MLP neurons of a small language model. Each row is named by its layer, matrix (up: input weights) and neuron, and shows model dimensions 0-159. Each number is 500 + 50 x the weight over its row's rms, rounded and kept within 0 to 999. Numbers have three digits each.
After each neuron's rows, "fires after" lists the tokens most often just before its 100 highest values on Wikipedia text that the model never trained on.

L10.up262:497433521530616406492480554473452504458512492511572448494546430554483569572468493502434447439617517497510450488470520516590510515575468468507590481475472587483598537447486608453604457522592480480494573541447435495419521511527607474404499504469488454485508407431458489495415525491484444512445475555542426495551504486544433459496455517531455512527506531510488608538533470476468559473552416569454516444520558562443474518457484500483532492424520579458540586517497400542425565468454603
fires after: "un", "on", "l", "an", "in", "om"

L10.up275:587482480534501550505518490417517466463442538467515523502495503432586499427564540485514486367463423532560429552517440417432480497519456408521423539437563466430489524579491411543472536480501501491519600503486532421473576487449563359459531451527526485540458459484550525468511519524567463488492517446526485491431464514522502492543506595549649534479491555584492491533537486456559539485617405541541528392494539513532499452432535442504468573521497544577481460525499487479524583573403417
fires after: "re", "ro", "E", "ol", "the ", "O"

L11.up648:505453526571491548377477501515498497509489537565547512511541497402493507483476610457514440538456528631562548437539424579457484514568558496454384459455431439524550518490565473511537438437446541506598558572560494502480528519438510519513420525476504350433532396511544536508412516608404477482428549544530525530441491527489392447448479570549500525515412503539529534549504635497503535499490506470507474468517450430463518533432415551441496524429550501507552530535490501496452509510495529
fires after: "ol", "l", "al", "pl", "; ", "ar"

L3.up833:492501508498485462480469407586524408502547568412521560429497566441480470502543442501480529508533520457467468486535548545620526498478456606376460544428482519540469477363446472489581442515573531406538458525549542466453532518457544425613553491540549569563542530438481490539587489485506503471474458581446585504459490503504550413479519483451475460463520509490474550414464376409505439519478521562561495506517518627449508419476553494514465455558549473484427501532537432559518545495555469
fires after: "W", "ation", "oc", "ev", "N"

L11.up913:537494430444450500507486465565485538486540509489498395477522412568490462404423491495387460515487477523447535498429550510469553633512553506419509519518518481521480525471503549567530500481589494566390640526482493551497514422552475502534446458450512402449381536548546446405460445526470472477490568481525500538540488488487492563457404476438480533473513524505475533480451649575551468505429421544470529523528550530562519507572534453540507580506463414522510491574448561537532541416415535
fires after: "el", "or", "R", "ad", "ul", "al"

L10.up672:550550408438485513517531535471505537491487536524418528437576504422434400499575581457528491501482510485504494406511468485442512472541577569488561558494476496563386427444504666563469581536472459458505516571464568531531456526593470547510524445414579496530524500470476418542489511522474476514527581548404496621498581491455535511466529426591531506602538458470448510474579476508533548566516448542526545447576519456435493505416390512535466400496527492461489539499533460510499527473441480
fires after: "d", "and", "g", "od", "ir", "en"

L10.up187:595469497576543453472495484555429513440420534528515502518541519500581490425491508527470443432550446544566556533564463465463505525486482570575504475562463407404449519544454463419450508476474528562486500528471498545510583521588521468492476479570550442551513449518450466450459562498549476498453423589518532455461473434529462527438532451484501442541494541354391577423397509489491533501504544458521483583533483446407445591479520569515510448601493427513417541502497505550549633478512582
fires after: "or", "g", "G", "b", "an"

L9.up147:458521480553502536509490552431427469383444483479544474467447453546536492464556409512542478585538481457476601401476396506404429504498438465517469542466489499498493494520566599523512507428511412508538532526449497522585513496541464462483517555564569451503557502462567555579557521502542360402542477358532462513536469542553436553498505535480472445534576553490497525487519566435552560519381509502481526548552478495565527480583533565530508511464451486580521523443437508478484489460388599
fires after: "(", "com", "19", "in "

L9.up3:496445531519501457520520430465529526467541573516449490516488465410518464536491552466486495465435485460427488479468435515450503550477451487507518570484524519602559542559469511448485578571522472547546523465522454516481518412486467452564558387464448491563438476447568553472393507390428470483426560433603596606424529515495503556592436479478455565457532537506522428437450610544543515505601552582420479451561523480486494561562578482511537493465541477456536567562542524552553458387521494
fires after: "ol", "l", "p", "res", "u", "E"

L9.up818:516500515467583576613544457497509502487559452466469536428539487494533541507526568498508477513490440413468555457521470559494407457512385523520471586546466570559532508522461419424456463478531460526496530512492575541483555452481586559563504526508469513473548502584347515510451523557530524408550543527508453438531397502586499474424495554514566478504490551474447446549476453475578430436426512527626500492461600563426505507514475490479484465590457537555393537475430540474521561422432449
fires after: "f", "F", "es", "er", "A"

L12.up106:589479505539440520569519576502408529484540619388478453573523399462476499474519494529428464568477535477482442422596399470499463573478533456574547522505496431452506482556515440494489492472514420524572472459482563482561525468438530400382550527548614388474471537487450505483565552474550572503459472517516475486508503454423459502419520538533588453565518569572420489492441512526483557599508503508540556538469457528432503464511528523487561497561490486531482538499439485569456560614555542
fires after: "an", "st", "C", "es", "n", "or"

L3.up805:524488461440510545475628500487415503550425432500573467502464511507554380462493534464480493500358499477558538443498516589537545481533458439531537452519588473501437499536485486557485460572480554530436553472489445509535571533554413430467521480435486579605455474551512529509469587445487605504476521565470525526514496552451580503476487568467481443578485566495541498489487481443400522542480517445445462527587491567560582554441504490543456525456540453406554492485438496411447403485607568
fires after: "e", "i", "re", "si", "os", "en"

L5.up745:559549551517439494481519533473566525392474481533502401503561519480525505532457562496508467515486520397535581427576560513504493532524556599467507510538485555493480547496418574494482541537492544506499377567466479418417555448415476458502517455396567565491572511495532507571631482524446438525570447550558602442547465583418510496515501479453445429510539483502581467491564579541475487513525462507465439461554513502535459560475424542513558470541520448384571491529505589525475624488538518
fires after: "F", "T", "N", "f", "M", "ep"

L2.up783:499447569442566520485539558506525502521490400428511473494510532527472457500528503492465502575409512533629419501521457443521570532432553503509477429544598436592435450474560494549465485491479510571532559405457443486514604530513504485525470469492489581504516504501540460566491405420479529563573579550482558534442563495478530542536435521459509542531416467483497466419520474558410518637558549501452492604617550516601511439434525498416547491539484504455480577491506478441529479486431420
fires after: "d", "re", "er", "si", "st"

L8.up78:462482457519570555544516527581523484580527524358522577520439594523520412518616627546549513484485471429501482454526493478550464602508506463495560435507586452482495445526516453446471489482561444475466452518475425531507538587338520436506404438581463560466444552517462570483497537479521513580518381564533557457496556457537563467530415496446545369529498556429496459562466484509434536445478512506530545524523495481532488476450514520567504538510457479487517476541539527485489491406542554
fires after: "s", "es", "s ", "0", "2", "o"

L10.up577:504481497480524419481471466481337528526535594483466457418476419499495566474616635575497521529510494405459439507432491428442515521512466521529551455507461514421471569456511404513647474496460541586555472439490516547472508497409421465492456618437502541554432544500485531457531507464479489520524559589486484607501437503469580512508537464513536491452573459511455509410465559545468490583504598544475508579534485475417463470508477526478532486454439525522480450507508536569491554576472482
fires after: "an", "en", "n", "em", "ion", "| "

L3.up224:392518439511448550493458407440441629477475464448441559463522573466490495477535469506470451467529585542502415529467493488543544449396452504489521552471476520524516569518493523581524473511508419496475531626465562496569474445533526538471547423488508506481443563532516646582501457447516458533534449533443561442452520483591534510511465517499387588463475484460570485494510618537547569605559472473482561532497467504521469493439399603533489504489508531585523506490446437495409412518522510
fires after: "bu", "I", "il", " "

L10.up396:472533595563567498572467440561481510447553495516610503468501431456467458524565426549466526505496471555583482444438530593571588571586529550530536498500482457466480593481511487517481486524448508556522482440483489457496558504462456478621575479547547396476526592419524554422469534445569524518405557466461540510425400598465470438470451475483478530511533465502530422387504490515490478494454460585514596520546441470542516500485506476450514440462501410602463591532474430500490465435518560
fires after: "qu", "sp", "ev", "p", "S", "f"

L5.up4:473410560524499447529443585491519550474530497442543421433533505511427484551561528574409518552502464561457479496497495515513508524555431514520555516464509414491403522580455481470480539512424452467470441560468560614504512523485584449424568495627415572471486497545534459465502466529427479572422598481534493503414532483540557423544542500475464506579625544452543443431442470477461462539510490449537471587507617416500513514460441455521518560514508463445458453511447539460430600466472546
fires after: "F", "as", "S", "s", "ir"

L2.up619:498370500492561481500486477475585498551519488457498528496554485523479582558561530471472522546462515520437484497531529500460502478548622536478483430543466515394514459484572636506464486510530446453535457598506369538511595611489513553468475445566518493523506527648500511515407492555536452510547571484417507446416488509587489400566519584463516513474512484509476512508526526520402549463574537441524553484577479480546519473494467456512492453403399492428446447427402491510573501486465495
fires after: "L", "l", "r", "R"

L9.up937:508560453456507494434413428470502513545509568424496529496495548380400537522592501548380573533471448519526528436540481473569574472390435550536569539488556537466433593540509493555561536553506474535461495470428521492428536513473447500555601456421487550390456470477556528453446490545474435485448525470450454512535561506439422510522456519532487500615444545551489543544512569474539489536531443417501460495560536509574445516525495492456648530422556467551439476526574542509507531503444527
fires after: "F", "i", "N", "is", "di", "u"

L7.up827:517438489534462498484469478398502573415375527541482554514420558516475507641478374537512410482518419579519538479548502468477497525613541471506480488521561519420571583508464513480514507511444530496511477526618557502501610512566492484462501488491461485514443432526448585455489465488426555525522460533381444480463521539581477576476532586533455543458493595567453445525512417510504433593454476502537444485544509547517500511453475525473407486455479431436536457547559460471559478532551584
fires after: "e", "\n", "er", "le", "th", "\n\n"

L3.up18:500485421462549499531530526452477501524445550451574509467489587509463517560551571517468463423515491490439536431513484422529542484544414669484538458444536547498524552415502538552438533544477505475546436583491506446539473438481478481443436378467473455478392533492505593528482413559473591516517527547573458419430592607515546514528411503489420403402503506513472461514519504568539554620535523568487447557497511485479552466546505562421501569482414530474469551471528500514477468526466488
fires after: "I", "bu", "T", "wh"

L2.up776:471547430511506462494449421539446309397575510578529502403474516526476516530443417521598500541493492429517573492550493481564453448503505506505558504529474539371476493445655457572521426486594415537518515586499447494537451595545557411478488523554502514503442511538471548574455514541408467516505444530475527475507535502473499431495525552493519516417448477564467393482481500474495517470521533470551511518478502535468504500426404538487513487632514551542497504515561537521549526451581498
fires after: "m", "b", "l", "j", "st", "h"

L2.up303:412433577416511486521504507454504468377500502423513465517491536509484447497557550630474461474538428450514514474548397568521449585516529497492533475496517575490552492431542494495445514510501546506544523466571497501454557494536455515565455495497475444505434525398531519508490476505526479465527574571465467479474470484441569556383471630521446578463424503544532514515464350435515509531457499510522498541531604640566427538518513570474507573518452535510380456516429449529435446528558549
fires after: "I", "im", "'", "i", "e", "em"

L5.up173:490484506541532492520504537513515549512478533480485522463491506457403549421459516517440476463392612497620474588514498451423526510564408539544445480575454487473464511470498472486559468505528505459460583529510523466482533550422508490490364465503527472528496557487429520460451445457500457468562500499517537552512471513483516397623549428442490555429619447480484497442509580509602506513561405549575436456549456467494501437566523529528600390534574543430424436410531546448550485465492554
fires after: "o", "re", "s", "ro", "t", "a"

L12.up74:550453413430546503468597488563533523461476423472445521547507532522586493493562505536568542446490387512535554504485548507464488482533500496444612467498512519531428533500403451445531425593556573502512515397445571550518494574566583542458603449516524549444471458478484541503477426534456435497558535538475556515500557483532410448396507510566472495491494529515509460522441445473549509513499539510518518418463495551491442453589601451471534485483566562386554442524515471489435483597436629
fires after: "m", "t", "th", "o", "ol"

L7.up768:523504521500539499502548467447476454503537423494618549428442466535519478514445490447466443589527526465566538514546543556547442482504614482566586554524453479442483493508502567482496475560598463496483470509524519499469599498452447563452441401562521460478438528474485562553453423614480554515474597489408505487525505532520491516494462505538438454489432541503549532445507498485541455485680585521445424469532488432492548523578519453529534439468440472400470465379398470505547494397501485
fires after: "r", "m", "R", "pl"

L7.up491:470465459491550549532500522393551559588572567585432553508500548493467381416585510411533511512500444446463461583581412484435507466483564550439445513573479528534583450473548508503541481479627482556524499528444514503542484488458515460475484453592499417430573465576456451511431436477447580583489570521527463527472401528401525424498549444514424480539567494480491496545521457483469506523513504516516455491549562483530541589494553516476556431371543474475547416466523486557527443490522495
fires after: "s", "er", "y", "it", "as", "z"

L5.up769:509510478537479381502498466492514512493475523500448504556404544466583517487454527516544486554616402512524481514523587504434526476487460420447516456465566425358529485481424451429488475558467527557492493597516554483450515478562435444509536472479545557469608379445566555618547553647448499511494481467514439435543499599459568562542530462458432537462488518495476509417520495559549453517551549499517526460567523541449455441461443453534504549625532461453500441503492566491482495469512496
fires after: "f", "e", "F", ".", "the ", "the"

L10.up748:469350508406485422523502450479494464455465561565549522498402470508501503582540557531490435464530497505428511494450405483486505470514470474466555434481578560545459528523458512550499561542488467423496569427531524497410429556546561466460553443509435498472448524496454575559535572548503565496544558556482438472474496494463422543509470593557470523550494497556541593559444414440491417425507439429468605476528498566611611544456476537431416556449525472440489497517545483461576500499546458
fires after: "e", "N", "le", "h", "H", "an"

L12.up577:575520587622478536565408474508516474512601484457481498431479513502424455502499515456604514518371515489524465558531518494513471547481442568467500503498485468476517475527462486537555461518578462556497502599401500542567378526580480468497501499515493454469618530449455497513471518528461486582524492500523448592532477445501531542464506523445565472660492506528493542516522544374593512483546429472453570578496425527565555394503465475469573519393503513483518480436491403500455549481450540
fires after: "o", "a", "R", "D", "t"

L5.up464:492601478535466457483437389530476417533568500504385540487597458532446512556413536561409529543483444513526580540535511410411483527519482476549409495525527539484495493530542523495497578544414396462466548543450460436426533513464441546559566489443431628508440449534479596496472541499473517468469523545463570577482524454459524547521482469387446453491533570502521508463582478569564577524485460469494442427508451444489559416392483511473469523400508531517450539538468472507471528557515509
fires after: "T", "R", "A", "Ch", "was ", "as "

L7.up128:407432423573485523538455541509439471501531386486549580463426534564476469418495574497398482622516611483517431501535522582537488584531496459547508506488491483482412523512541504461543468519495431537545542421496506519403519449506524524501544510542407513572519487488396526532474449514437501443496501448492451489530403467509538491478479455542426407511534525590429401553457521446490486498583543527491524408525440595480563506485459420534521552561534581452522603507462509511494531392519568
fires after: "es", "w", "r", "m"

L10.up867:451551490440481386463479478463431445447490470571450387474591505496446579524426514547526516558494454513446421476465498518556464476514498494645633493537533496526483535487474467416462454477495458449413495546531510588565520482563514498477476438493579426507506481479458525546500393491545433601442402515585385432455518555485521477540536496589588571507446406569444498489507556500532528524485546469481528451448523498512474434444505515463521451509556463547513543579541512584478434504577550
fires after: "m", "p", "W", "h", "em", "an"

L10.up224:450441450443434538509405492481462559536489474563506537432487543380510487529580540549494567557526472498481544445515531484472570503465407478451566530492493534526545582510525515512553537496454504494468492485525472544499436447379550517470393410561496469477507554558447467473526478551564539473562524427438461535483560501603470484494429566505406512630436534500494485428522530530466572502504519399602615510435623436497555572536438469543504461516541468578449497434506517536417523555457548
fires after: "(", ", ", "N", "P", "oun", "F"

L3.up660:463512556529429439475483469542507482475609517533545470489530455479368540535496460480397512526420524520497490522455493640484592455609465517505466471509505532474512553501557446464525522504527450516569614548469546630542589456524468456500426424472546510492589527512462494515527420496482501447431397468479582454452573561557468365498423523490497467579509533510481471509455495472535567513498502581466520568495485476539612551541540498478544498620499436481504479564429564484512478472485598
fires after: "P", "S", "R", "J", "D", "p"

L5.up442:433521466401498571461480561506498552512513524388572556477506473472547494510602547487531561572553539471552432441462546588396512487455528608453482582493535386476525479677488462504467558530496474516481469475474558441454463492492429451456497529460380414518449487509538604423448607577578492461466508468524488463501416522523471508475442530461434548488539523484432475440457539526530525505472526530467511442508478506423619477559524561461511508581534502527462562500472517501490576431481448
fires after: "p", "f", "sp", "c", "si", "s"

L7.up935:573457471481571525533523467443570510447578330476458533500434592458511445492536525455456516475545521531547421564546488414525551515487493486558466487553453450478420522484455587464444563485527462505471553474419476417514424541544445507498526493470465640511494526500561495477545464462487489556542489549502489493452594581497477469456419526514508439473593512625520533444532470478466412465492447601418534466501430505469481416529477495517460465512555549571589498610569538480592461569479470
fires after: "m", "y", "or", "a", "2", "O"

L5.up592:467552582511470477542470546433442546492387545551453586609424580517423554577566501494480462496554441578461469484522483468533461548571527544534456547475564407481511454544509483532574398471523420468488425486459546502547441562514424483473527472500486467552426550457469422420408450583582479496454447615458441530392420515546502609531552542469539435455441561489509516498469493473532511504450517597579517493575454543520477508447482462577441504454542557461513531495533508526541503470539457
fires after: "th", "le", "h", "to ", "Th", "be"

L9.up130:491441517503533531426499399540485553445590475547522520546493517613505434503536496525433521474486512472483524476487579431509433581561527552523496472476433517528459546508519522449440396493466463508401534456480506506403494466451575462519491592470519536567457416523503545491570504475469533589515470573489499445480579468635514530454470448568506542468448424430501453463504587437450608530428520546377472512503592595509506356565482509528438496515595534456513465488510513527460547584496521
fires after: "C", "c", "an", "Un", "S"

L10.up645:513485571534536532471431405474589582488500501555506450534390532454440454499536617554470371497485586500494460514523498509512388543451610437516445556532512446481555417483491559473491515505477474493572456459577504434520526538561577453462420483562485490464479443447528516480474468504482509514496392597454407565513495440459472521511514493447447469570564483479560495541450438552485588510434562596463446461462510545440628451528537520493481506480536419549464454437580556513439537520535537
fires after: "c", "ch", "g", "t", "u", "y"

L2.up15:436450456528610550499483470517522534407620554413549561460472466492477505541434475504489534540433575407562506468477453495589530481412468526486379581518466448547483521531551411507528470508392470552427478487481490414618556418524462554470543509540513495550486463457468544508529462553514496462547481563560501520549483514508420513450541456488504548408452494546518542557498514453393573498471501553482518410491509471467541504531573572509521442558627579519492594447502539583560429518537516
fires after: "p", "u", "P", "c", "ul", "ep"

L12.up581:461504532549469509521505527424427507520525454598486473487509516445506480514581563482500501430405495510467484580508394470577437582489503476488409511507438485446456578490461500518495521532578524470471564504473483507521510589528570430459424491511486559565506525475497607376402613457497500499529471471561441571481485522505434447484505501467450504521591560495596412548565581491590624489518428572494457516495410575542532446428576456442439534446553473404477507513524525474496504488532591
fires after: "t", "T", "m", "M", "R", "cl"

L11.up536:393507486560516448451499553542465488443461534448521480543500494478468432415606598512491494534515418500605562434458498528602516399503407521552598464419522518530486492532528624614491508431525413504518447535524524530524450584433533516506555481512528452410491457531470546488421496479504479481505582403568550487508538496515459453567503510460442455574470559432545438411514543513572488530501406548572530449476459486564431556527488530502579573488481500500490520403457502446439516426498543
fires after: "19", "18", "id", "in ", "par", "it"

L3.up277:544471526491577451420487420523508451540535418473556500513548609533448524449577542539492503491512514423512476476439524487405500514468426560555391513523571429499402526473464458414481515535547479601449449525476503494432577619463535583465523482518531586481459482538548501482416471481437515517468473535452455445471507490559441558487516468568476494639479493481540423442448508469463525534589655494507472571498543434500487488431504596549468542518479483456571483481461583503465596577494536
fires after: "f", "S", "F", "A", "C", "as"

L5.up583:443582602556450458540502494512561501469522518587568501444506543502503513537557557539578529429504500498504444398444444513493446457456546565516480446494525480447476431409528566506532420506535460485619463541417534546557483521392569497574439562481435518441565562482475483533428513512510388534523506473599458477475508516496489423400464530529385510460442471536469518502419420499474389623484569548511623438524512508564491586499467435486517490461459504470497505501526488472511571470438534
fires after: " ", "l", "r", "el", "is", "at"

L5.up151:521446468499406559497477562543485446442616502489484490444541565460582447519395567488443536494554495518465398517483465502536528574522593444466391479540552528563601519513418447544537522493414399546523438560559529582529460408467554475439513504517526527539536458477500513510451575497440512510473489503443466412485496451456454517532470521508505529454451448474542541514475463521513431590496486514547356418443466541517570560404448482348534531502565540426491507482495463466471513583507519
fires after: "est", "E", "Al", "st", "C", "I"

L7.up635:511446508494535438489567436446516540469530470485436516497459472497492555482541492498558446504474501517536499596570524525393502487481504469517483461419536531375446509552547460483545486540478444575391527532581456526435587585521463447495504574516439533538504416515436612495410554526465560491421601524525462520511486511612508543513549525567478489522437480491454464503514474416548472508448557411478406423575551478476503493473459476508562514485643406460593408553569398465467502532499532
fires after: "e", "ro", "o", "se", "2", "le"

L10.up664:393464527489519480540387501502521439449484421559518483564543459613411494530416523539408513442509434481597418415506592555527541448503550480461542521536660507503492484380491611447541465535494572469536519480422508504410515512549486562484487488540466514466483473453461563485466571551490516457502497484499527579477516466500537528552528406559492576513405556588548525508499523562504534487475516530512449423460515554513548517523442435471545484567535494499573435580452591507464523430481417
fires after: "t", "d", "l", "on ", "it", "in "

L8.up601:565506481460462528518514502470473542527530558528533520554470534486445564483515542514491477452454559571430417486529462596489478546467481550454580437522463595491516532447420583536486483435423409465529508546533578530528420524505465523470442464423496402433523509533460449473433567470485474450524465512471502546477518502589586490520428505558520512519503438541443552508462489451490540711567429516503577475525445604508553537465396516509368396494542485517449420507480500498585570491474482
fires after: "in", "d", "di", "od", "er", "ud"

L5.up702:562472510521494465499416545464518525561568562477440518549497490591538523545495501591549409542467591505438582536531491513354568615495378491526488587545532537575536558494578577457460409529448446474509408506439487483384574473605536508538522439459430548497515514487527475520486519520445459441522527450483541463514456431435427493579506421451525480555486494479463583426517542504504510484494511440514475445455449458467518462427473510505613493449554567495590464485461520486441521422540512
fires after: "A", "ad", "Ch", "to ", "com", "om"

L7.up316:486500568512517514397417416422507560361461486471558487467402511487566503490509510468522525595524547507486484435424459475508560566479509568532441465625521488525485420542469489542499473519491463461504450474503531449513465549540654480447442497562508468512506431536527578517554509502571580465547433475535543555523427548436471534408523474438512435539538510334524493483512608488515458459513450598455538474483429470479549476535523533534514447488573584457426511529480563561557535432530494
fires after: "f", "p", "g", "c"

L11.up623:497496583545411539502467565587454482561599659474569471454554519613443474498475531461622440492430491450550524481558476498433495453520442538493449547411515515525507492564384479505593569457383350496480488557430404541458600517506578455541498536484490464572449483457522546515467492471489503520543511479502557453528518555507499428504558514458505482539462482457477472582530509497536446418497480451441537551481467499545490455540408501545500523432528470547412536494527469470568441456515528
fires after: "o", "a", "E", "pro", "al ", "O"

L12.up464:468581520489466456414517489543538514388506408450566525373493437551462435523425520501466518481540466533536383406486515614457390491583578469526494481512444521491469473474559564509546450521493466555449633505512489587387523475434563482478454525444500397391483497523542593503456488475487443484510420471474470552515461528393442562411548479552485553493471472523568507471505545506479497512512535551483557439489530526540493472424532468503512474469526489510566523593422456544474602476467491
fires after: "in", "l", "el", "ad", "al", "t"

L3.up308:414515526491492554455468478434469507525492479498586505430544500505515447417494490600457477405545444439487511620587467526565524512534516598440415496493557522531502507507554417475483448535423566586536508589449457463516411416510521504509582402534461514541446483385539472491422451538605465540447470470488499441489503436569420472497527547506513548504573498488542540516481501513489514606480372484522506472438513523493539492403497504503461570597473527484481523525485497418485605609506419
fires after: "C", "c", "ep", "oun", "I", "ul"

L2.up369:507432517455449486528492453477430451495535639524530600475460489519494460568540557452516547460388371450496399506494495409534445488520502390463506498424483593409479450516550511537472587534505493550491446483492505466599556454471522531510505477475456488533521470453510482557439458540454478457465533583550516523587534456408500492446462564554475519585515521514501416522512610557500487460461598419485525541552441548538435563503520554452485625517572493517436561495466519540430432518454430
fires after: "K", "B", "si", "ab", "it"

L7.up595:409454626512514498533531521499490422419512546530522491486513446547510512380438516544531509488393478459531479502607455483500496551531498452453458468516528548493538484582513478499470511578453501526450543458511468464467562528406440520411425394537547488433474602532523516565499500526445639575453489559484426442402479449477411489486513498526447432567519482601490516480518535448480565564468588485516435480468546468514554460436449566483557492573629479486408569492541492456444559533529520
fires after: "ec", "h", "le", "st", "re", "an"

L7.up750:509436446496369509537437440501459468476540581571544524454499535478484450449477438460516480442523583456554546479481399486457463473583424611557474473521519468545529471569493537530456516557485482502484404496581468541522583453518514476550629576555459516503596517578522464517476546462471490424575499486640506469447456475464439477523512410582421513458470547556490486412532474550422439463434531554410530459476483570481470483469452510492552513468569569603495421556456497546546466513502545
fires after: "u", "ou", "h", "ic", "a"

L3.up642:606416509621484547450507529514448539486385420496553450483516478474467445469500501432486446458447477534495525539505424491467506573546534431512560479500534517477463410574498622549541491492556634525522543551432505453485637498475524502535459483566451442539418512560504513517390464520552447443495519532447413501461513524549537532545452538538508555548471572470436451481501452493453524403581484516554482520477559563435501484404534522535495472516502388538590478482385558516571489552459477
fires after: "re", "e", "o", "s", "ol"

L5.up873:637545488541420477547417427502463524522559477439480559388510561476514496596461495490465468532538579467521542541476528437516433570446484419460463468503449448518551482523431540588453582549493407588444476497491469528469528549627499552586554493458517476543547468548569510442486411427485547528547420499424494483458442574506441459542516522506482560502558548507564561478471529519508498472492504474499524456442335488477619435526485450478515523497490565476467491497486523438426572590461453
fires after: "A", "P", "\n", "C", "\n\n", "was "

L2.up378:418481482550542493541392534428549485414578487522530484446496529431553482456594531566496418586484507521516451522510492484534538471605543493552523509554483469491513504531488468363443425492554521532562504455483514493482521424548450502494624490519524496491516561457502454447476458555512410507433526341530533454485383523555550575444596475382462458540523464538571443540493444561506509517427473563468553513528595489471538583560466572480586448435460480502463421494460502559503521540503524
fires after: "v", "p", "par", "c", "f", "an"

L5.up243:440500468394503473571467573482465442530486518504533406493517471518580434572516557631570507467526444484568510502533486591504380536558469492514477476459474530479438520466519499525407419634479547484474479515488555460571537448545529571499575541466566494389445429388559568567432489477458544499487550528395477477531414460464458525484504483512468508539491531524490581603545459510540486537513569547496543484493478430414478548517479466445530506433522604487523573505470477449446434602453482
fires after: "m", "em", "/", "o", "i"

L7.up371:491469438473456484489508551489554533475683420537457476478457374516499546500481569486566478524384520490498498466467413429547518399521498484450456508500467505532502431566515504429524558388436479451457462513517542461435608532503523534488467455583501520476600394578494564555543553531476462487485566592577497456520471409491482571481532491512549488507534579471535556555463538505490438495517490390543551538521562547514508526480437486510590432540525491588420505420486508557557549451446537
fires after: "er", "ser", "r", "re", "f", "our"

L2.up302:402599494571526504451463441433497522467500416467500458436452455582428544472502592507515541560501494539510508554457517505493560512552555632622559474574411445409557450396504484465451513512483471473525500537532574522522517487566550533552516512469525535566503497468475491476465512477561457500575553485470502431498442550482423529456538444380484446533589554475555536458549459472496488381489435480557464502531454488368512491502490450514579478522571345508442528460554523553548520502559499
fires after: "J", "ember ", "ul", "5", "1"

L12.up705:548503588436559452525494440512454409414534494475569480505476465531519425416496489485529505440510572457516486609450505630405559422515458487449544417518521560365456589513459522512454495568452461482509481411590541526510531511485559529467644400545448455507494462527457437522447561513551427442485538546552469516569470472567432457548544486540461488447491463484528412497544494547482489446499444519466528590509502486473525534580516523527433536449541478581459464554568569554584503490434516
fires after: "r", "a", "h", "ri", "er", "H"

L8.up831:466551531504536527546464504457457464484498526474561560563499489472497562402567482524570520375508592486628495488493476495426529373517480522585548440557514437542413582510403473402456541454445494458452520521434447475522449550405503532523463440501486529386547547513541505497475418479560484515543432543504568458476480524598516465483435503551539469471535488483535467527527475472406513492523374506546538477577441422527588429466439540558480465535465468583482492583580518460522500494490595
fires after: "a", "s", "2", "us", "it", "1"

L2.up6:484443527512504503473382454465473501466461406546522396480548421487520463520533475474545489523494542543545374414576446514543462423543548556553520533497468454519489518533392452449440533563522459487534481363440508499515476473536453481607579499487539444547556474480477464516444465520573500526551548559508479535536464499467525591482572457428518472500558622531509418458538497549501393432482477482579498421600542529444474613479507482496456542494557469563546589461438459482517481376481515
fires after: "1", "4", "0", "5", "3", "8"